MLP neurons of a small language model. Each row is named by its layer, matrix (up: input weights; down: output weights) and neuron, and shows model dimensions 426-553. Each number is 128 + 32 x the weight over its row's rms, rounded and kept within 0 to 255. Numbers have three digits each.
A block is one neuron, or neurons of one layer that tend to fire together. After each block is what it responds to, as a language model described it from the Wikipedia text at the highest values.

L3.up1482:129133102168089143117136105103117156108127119148166072195111098087131107112114091091114087126123084113123112121152106166139147169085062158095160119143083116056118164140112084081119111147093112145159072150070113158122167120146062127127081146131132120132160140183133072105163125126189176088119141072117092117114143159157146071123164157149139086108104148118141095058207202166158145117154
L3.down1482:112128133187147139130144095158106101114178101146138137095166117154149102083166084093107116200099107123130076108150100195088137102102068124162111116117085121086140135043123164064150087109187084135171174112118146195075094057150116117143179113107086195131192134067110143119103102135116198124090114098095080121023127073172103128069041158128140150139125101144157120157159174078158184120156
Description: Locative prepositions before names. Prepositions, mainly in and on, plus at, by, of, that introduce a place, work, taxon, or date, e.g. in the family, on the Billboard.

L6.up504:148102159111136154094194152122120187122114105182084176095129205140097140145122137088131165144147117124120101109140130134100131151107089107058129087106166116131192169099090072152092094168131147102152141167197108137118141140114151150075105149120133086094183152154092129093137144153098094148090137070104140144168140210190141192145134132143154138146118140147112081140109145142124153187147
L6.down504:151114128073154131096135143128080115107151194131112081069149128149115150165111189137082125154123206115156177102115103117119159080078109119201129126102128139121146125127120092098157111126204101132112117128130089067094140139144112098123103147147108147115115136190136111122207066106112101140114149116064129152136135126146165103137088081116146200120103157144158137149102161155176147172132
L6.up654:161107084105126172129125098124062142084108120100109124074158182116091163129164147086120122122141121158180079119180132197106135111081081157083166150098150131148127111099163087098134128084145132198126088069079109149103167190121119132178165090159083149128151126099126146133108154167119153199073158108112093080153077162119138138033126121127157116105154173113130112138154089169120159168083
L6.down654:121163123148116208057115206134134124123122081131091149111151156151114150153143127114155143151083111104148108093109120142083152125073062187117097114127088123123126097172130146125132158095161125151143122100127130081141119188136098166145151082136082148142131173157163133126140159169125137103150142064169090092152136142141124124077115113144111103125163096108088150119117157157174162146096
L6.up1068:091098151074101153124193072161092183108139158142102152132148134200108119175080153115143145143124098150119131165143144159137096156160120145137148157095134091161142122107113121079089186134128109144158174131187073142112170149095125108156158152164140076137079148133160153127099122148202129167120119092105114140147099098150160186109095164100151153140103111117128128179103156155132097116099
L6.down1068:091132163130093236102200125115207184132124173097129130118076205151111136125139140081109121141114129104149116097103172168123117190080060130111133038092130119127113184107091122098141117156097169115115127093107075121116101123160153094145159106114116079109176101214109144127140069176128186127144126110167114117168140145114099097128142077163162103112063076190108098148109129161149113132158
L6.up2364:137190128154107117125154166102108151087131100109094109069119109091100112168151170115106100081132124118156091108163152102112079149132147151143152115189128129086084159115153131163132146121133084168175095136115111157137162131123053130101119182100185187071110058124103120118106124154090119188156087165128105123111112143168209140094113129138122121218113134152125083137185103152114133166147
L6.down2364:190102097170158156115127159136100120115138172149125073085095150103174132150100154146122142113076125117126122124133155179184167144135100099130222156174141104150126129191110117090123099075116151136147117069187100148108133108062091155118146205094122119124163114107131140133117155097086135155080143169099111120164091131102164111119126104124076175093139151193196109088171138161104081141131
Description: Phrase-opening prepositions. Prepositions that open a new adverbial phrase mid-sentence, often after a comma or sentence start, such as on, for, in (for example, on the grounds); occasionally a word's first fragment, like ob.

L6.up1797:220147132119160147125177143162092165165061096184130192097089150105076141134132139083149050185118099124094136200102123139163108173133155126132097120097176146097083196164089124157120107159078111149196146091163072150152112042140116125072156160147108148168125122124137113103150147152175178107139190107105169139097157164134112227142086091157089139065153134135133119140089131101108147115162
L6.down1797:158082200171109087122080174157130140095097145162153176120171180153092161127167124125149092124109170136164124102112118140159140166143126119142153115105145102125130130166152095168178182122163130151117110131158081125115147141149102089116129143131145088151094041119197179147093130160135105125164038159172124145092068090109130117150173126103082132082156117126096107154071150142118099149083
L6.up1966:138155177150130136148108159129160110151120126141156154095093126094097173138143151170092070191111125116135143094173183070174060131154174165130129077105098126147110136151068132224094137115098151070135075130162149155130142175126146111124138112126144089153124180160113097130115145127129103125136091160103059167085135132131134159206070118169128087129122197129138114153058112116095092151079
L6.down1966:173109111120113094106156163124120160120104094143091119140102113098160128105031134097131120132194185100156181149044093107084144125136085138152093183090177142102126155146113061090134116140163064146115162101129105138091126115149120121157113136076108071106170209190133099166173111155201073162146130094080128145102191126134062146071103149082134183125097139108132121111217159121128161140150
L6.up2394:142101098127064157135195176112058145115075112140089117095150142156106135101100118145177159080082135116131133141082118155139118120157128124168070121154129145143068154169114156120091118139141118103203125167125137164178140115158184100094068132124115133129122093076139058112129091145139132109102159138136153102068128119112149128129118123182146142097140143087175124121051149163079161109159
L6.down2394:144141214183098164165141106168130094158151106156132147108112110069075106111142140128180140123083157161169137104156136126130097130140149154202140118076173108128151140120087129145177152178137098157139099157151142184198117129145130128088131185107100114104070157119108129083077072104158112162104144119127126124156166122125132154141151065138146109079118103061138181100150201115141081159162
L6.up2471:162094121171114157121082160102090074125098133153161121184135161142139161177135155139119150128117216166145066142158128107128137131118105221164142184115154096179093097090047071138104145069180123114135096083085207137160165156129109146100169115141115111134128115043132141138137121136073149106095189171096112103159065104169134099099103149074117146012130111143114105157128201126111127145077
L6.down2471:201173136131112116137143198087139126134141186116070136110143144096126161120082148099082120106178141138167125082177136118144138113117157155068104196195113113152087114104084047157130115122111099147147144158127135165123073134161082120137091195152069152188133114103174102185166127103108128102062149117159144133109009103135156174102151142072078074075137090101140143123103141147152142130112
Description: Predicate verb onset. The first token of the main verb or modal right after the subject, in narrative and encyclopedic prose, such as apolog(izes), announced, would, to (record).

L3.up1565:154104143199107171131139055106135131119118080179120130101157107136136119164098139097137195096115117148143059109077136190077092185185151137110097185140104096123177149101081196131086102145065165052085113095163131159149121102100153184133125156130111120143097160092131161142062137115113128099110156111198054166037083162134163131101120085101073050144143171096195114043124132105164194125124
L3.down1565:201167155150114139152124132107095115143117081157113161154113123124074104101072146076109155108178129123149099137132107116095078090114156146157160145127135142131136171141159074100093119170138113172092141107078077123083105120159157172147141121178105163149100059118096144195123071100083130132145176150139118089094100131061122108112127156034087059115130123146092110148151144131179140162066
Description: Before a bare verb. Words right before a bare infinitive verb: infinitive to, modals (could, would, may), negations not and didn't, adverbs like also, still.

L7.up115:094105096106160123148097166137101115162098126176114154084095121192077110111126092103147149091124154115106056144088150147126067182126179103161167081152139123127117094122185212194157094080134151171164106115063105148126123133114082101130135134100090125065112075124151178095091150099178118088161094147161132037145140115095095129139137109129127093148058136169168124111109206101111073153092
L7.down115:098085127103130183069091116092116144128143049138121114155152145163163174168089106139115149165107130104180118125173145178100164203134132219134093076192097122132144186115056113162182138109183108107147081125169091137117141163127126115154188189086079161152146111114110092155115100157131155100211121110102097148155158111077178125111114126134108091088148166154090102112165131089150140102097
L7.up521:104125135143192179128113109109089217053059113120099123123114149086119165102088125136113127149160111136130145133151110140076133089165135110121176079104109082119181154158141122087114134192133159117095132121126112185142146176113161143128133140153139089089092068088094103104116145040092087170129117142112073076178084082133141154105098178174094074183161109141124128129137146131165077114091
L7.down521:104079139108141143145122141124134116120097154138103163159045157137130123138089138151135166167154119137132103115075173122142161157087148168133056107101069092134134074120152140058128142131171131164100130102155123081172078128147054134130133144102087152146147168118154121130104126164222082153190091139092110152116128057163087137103157112136099134137117189081202116168192135178121119145142
L7.up673:163126104112110112152125184101109090146112161209108075041133128140123080116167148182136166174173105152088068146156152137172121135168113087093170092165131118140151102149151146181115096144123153139183144158061112140175180123126131069089169158096116135100100085169123138161127186151126145161196125162162134154058128107196169107146105138125131141100096124114187125127079048111147177092082
L7.down673:120165093136161167158155132118125092112165135162149113069126129128097105145159142103123112086131142120191110139159154091170090183220121223112134097121191132101148124163112165094162135139138153159092095170127111083118102120143144203091166104174169136152120112109142096139128106085152122134152147103212068088137138133133178110139145041135070067183138084101125135110141123187169096176122
L7.up1277:176134082104154081171158138137137158059153151177147173091184191131158130187122064176102117206136128145108172144105090149115115142077139131110164100125121115155162119134130120172130103120079093089122068133164082163143139152129134153164101174140108146083098095105130128104158200069156077159121177171109097120144058133175121118087124138151126103121091112112112112106117117144140075139120
L7.down1277:154139147158078163107143139137086143101161106067085145122061117089106154131136147084146145125163087113121154105102184113105133155060104115094143117132152108110125099211114085184070159101142114085129119136123111121236183160088163148210137080134179120121142039103128153150121179077124129112112050117120130168096092107104123124114150171101149103112104140167151114152125100108180127153117
Description: Date-introducing "on". The preposition "on" (or "On") right before a date like "on 3 February 2024" or "On May 27" in narrative history; also other date-slot tokens such as "End date: 15".

L7.up255:136089129139168188064046135122094110125132139142127122104126163142166138113093135145080156142098073151095055118146146117078159137209174162071134143170149126129119140194062052206086115095240132094100154131172152073124123121115146172108128140129109141094109134136157125101136101207099179147087120066163118137108115098104130158219104129152111180088110155123154127066130130125094153120121
L7.down255:127113190092163120066155096054151123117138102110124142168067111121087141093113142179148147164198158108169152211130121083155116116143112094116134138110139147168117137091138074103159123184108120134113139126102159130110106147124160128195079076119122158147123183066107165124103118137103147061105150137068116167038101087125101124101112123143102106123170099129143134080182177134161171138111
L7.up933:161099112127131144061126117122101091104100138178114148116141183100129126170074146110109150067111131160167138104107111098101135154157171146118165125136152169159098132158082050116109146090178135099154132121097194150150093134118169148078147097172113131117139096117115141140175099161066167142126180064110114150124153115183179114088104066085153083145092173110122115134148108150122110149083
L7.down933:170108162131064161128150103082134144133148138172153118175139189109084196178073153133106125118138119144148108124100110147142157105177112154166132128180138160154082149069071096135127079112112103106086103121097159159105085147128143111120128160177100126158126120103112167165167134143124149047110157120176170152090039154151130130134143082071155099114163132115131100132101142145111096147074
L7.up1059:109106140130062105127126128083127136145173117079055167136080207056093118092102204139076139111111137150097160140137150135098111163127122130076096166118141150160099157082111152125062152123144110135180117158198094126139132138080118129082166151116077039175124121126162072141201113102212133123146217160123100123142152143164148128114121115082118138057110164134107129080121123185144129089157
L7.down1059:113183126122104152157159146070134166129059127132169114174154112066156193126130072145170132142136115083110096095210176128155117118123164117083123136136141115146148152104118149091110160143134155155159139125178112107111133169166161154114055080125154084057113144119096110152137130153090066069159120162073128138102136087130208127135145073075126180181183102145177176069137091085215138186100
L7.up1398:112119162118094188121160163130160102177149150152096162111144170154157154076104162130136138160202144112097108080181106123122151107143092138145130110128172136146141087174070177154119132105177097143157143091133079115110151129099148161076093115095170174070131133161143098140112142135118124110113073083146141093112068164169147167129090106129155102138166128116128131102138080168121150142150
L7.down1398:126100072059106126157098099088148132137137141111102103116071158133088085097245095107107113096060123122227130119126146200123094148098123109172113123123199128171093143128107122132168092184099048182121126098111171164076123128121176136174167125144131115099141190180140142107139083142179192109175148106135169167151084121125142126068074105113155152138133074117151120127127148110193139173191
Description: Verb-phrase predictors. Words directly before a bare verb: mostly infinitive "to", plus modals and "not" (could not bear, had to be, may focus).